Weights of a small GPT-style language model, trained from scratch on English Wikipedia: vocabulary 8192, LayerNorm before each block.
MLP neurons of a small language model. Each row is named by its layer, matrix (up: input weights) and neuron, and shows model dimensions 0-127. Each number is 128 + 24 x the weight over its row's rms, rounded and kept within 0 to 255. Numbers have three digits each.
After each neuron's rows, "fires on" lists the tokens most often at its 100 highest values on Wikipedia text that the model never trained on.

L3.up631:121130111135128136169110117140119112170151123129117129149124126152161093128119157101105144112147137142159101105124134090140173143106099135151123160096104143140094173141153106111108144097120141130155134087124182189117116133132105155177158141119106151055097132125111094106109151143183084148122121118098131095121137129119150133090139119153096120108173095131068121098168166120114123147125
fires on: "T", " On", " Bo", " appeared", " Bas", "Species"

L4.up443:118171105094121142152112135155104160149160142144100139143180124146118076105108122119121167106151102119142091111134141140123170122117089152153148105115157138146166104150140136144118114109130110140083166094122139169133131160127120127165100153156139130117169119098098119152136125131102111134135103122100105121140145121147065129132128139112110115079138099169107135072110116109136144111168
fires on: " co", " Co", " as", " Port", " Mar"

L4.up4:128127156111156107136155120127152111152126132147127162161117154137130135167173102154125122095125131183147155102140153170143112150137140119133151116173128113158129067128072122128136159123084174148135116088140130106170108143102153122143128101137106167127192139114136116129095113105130158097096107125102148150108146150161099136147146084136121127118130097142167114126124112133151121144162
fires on: " H", " main", " Co", " co", " Ch", " Hy"

L4.up362:114149101125118141157107084131118106115138118175134123135100119108151130152101125181133104141110157147143127161091145135120120116114110136133108089112111132149101100092115164126074113097163145113115151134116139139107070122097113160138088117144135130124144158120148136116128076067148123137144145192110141153123139092137093110177154146134116107147125091136116164120143169125107113098153
fires on: " St", " K", " And", " before", " be"

L3.up633:133127122125113144146135135190122160127116139128089140173115114136139154131129138122132126106155139118097145086140116152112098139147128139144143087100131154119093102161092133116132153098111152117107112106125136108137134123120129133102138082117130115088167128180132128134125100151142126108140109152097147148118148128145125155132075079111139159166094121127091149161114108128087147112135
fires on: "qu", "CA", " disc", "gre", "cl", " gr"

L3.up6:102117091151155135048103103129120108107163105154155092131131156141110145138124150177166109105147118116136139114109098129069156122147128118122066141121131121126090115165117112147116129132162144145117135116096163119169140104110090096137174110118150103121098153121133104146147118130150164146125153141153140142153134141110118123117124097117135081136086112113108115119101124111171136133154
fires on: " |", "lot", "\n", "our"

L7.up6:113136127087139123146123148104080117094158166161113119160169160097126157106104118138115164101126106113149076137133120106125134112112100147110059149109147124106102110180108125113149102120123093111148153095136153128138107141155135078085138147139155121096146113114095099117100104081137130108096139135125159113090135096138131118123134141149135147136093127157136120158141116163131097107145
fires on: " was", " were", ";", " be", " had"

L7.up269:168109114126179141146138131089117151129109167143104104126083134130150145164144132163086142134097124116116110119109101137087115143103115132129093167153145121108095159135177125127155131147133167141126127158135141113107109121117184137091141134127156136161152166136118141120051075083125134104109135150122101095151117138163107127085119067152135129155117130122147116113123120122132130137081
fires on: "er", "w", "le", "al", "ent", "r"

L3.up705:140139097095131164117145088105129106120143147123126115134101178120105134117147134121104129112132109112146092114139113145133156139138138130149131114143139128130108107126095138102116143144107139153154117168141188153159102166146167131155113100119091158110114174157130103114146129138086125078123134147115164143141120185190152135127117137105178133138106096119136081160093135117135133153095
fires on: " Ro", " Bo", " Arm", " Mo", " Mol", "Ro"

L7.up163:170129151135148152150151105095085139154128119144124110092149115140121129150155164152088150134100137117113173110157133166187154146129091088160116162107137160184135133117132111077133119095115134144123145100157135107115141141138080155160151103147131116134095076125141124127139106121118102138139149126168116102146068104130162142124123131127127138101110132135126126114120117125150115131138
fires on: ".", "'", "==", "e", "it", "ing"

L3.up727:123170100129112130139123112114104138140088150170161129114149123115133117136146124125114132131123154143157144147112171165153142095095138123124124124169128151076178143082126148142152114092143093125105151128128117155140082149169165097145144121107168129166125150103106128149111152119175097162128129162121109163123132118106132079058129127148142143089096114153137161160121096088117079105121
fires on: " found", " claimed", " also", " who", " as", " living"

L7.up739:122133096136136130147091100120140131099125119161105086119131118103167091163074131133125123144094163111089148147124130123134171107118120146126127103124162100116153143122135136134119099154121098089075097125170113142141123086091130136113139131156146111122108139151128152155062115137093143110096135135159085155149134144127160134147117124126184102120161175150126141152154123152134124137117
fires on: "s", ")", "ul", "un", "in"

L7.up733:091114135132126146178110127138122114151129132129163167121122127092125104141160123160180147142114146145128136126112099141074157134120081096131113137146111147128122123139139129158120116142106117146110105120145139153158132147153158138128142105155118115125153134090153146114069156100115114086172143122131143101093117138110137107134081098095085149097185107122126148157109133131142095177178
fires on: "ad", " an", "al", "te", " No"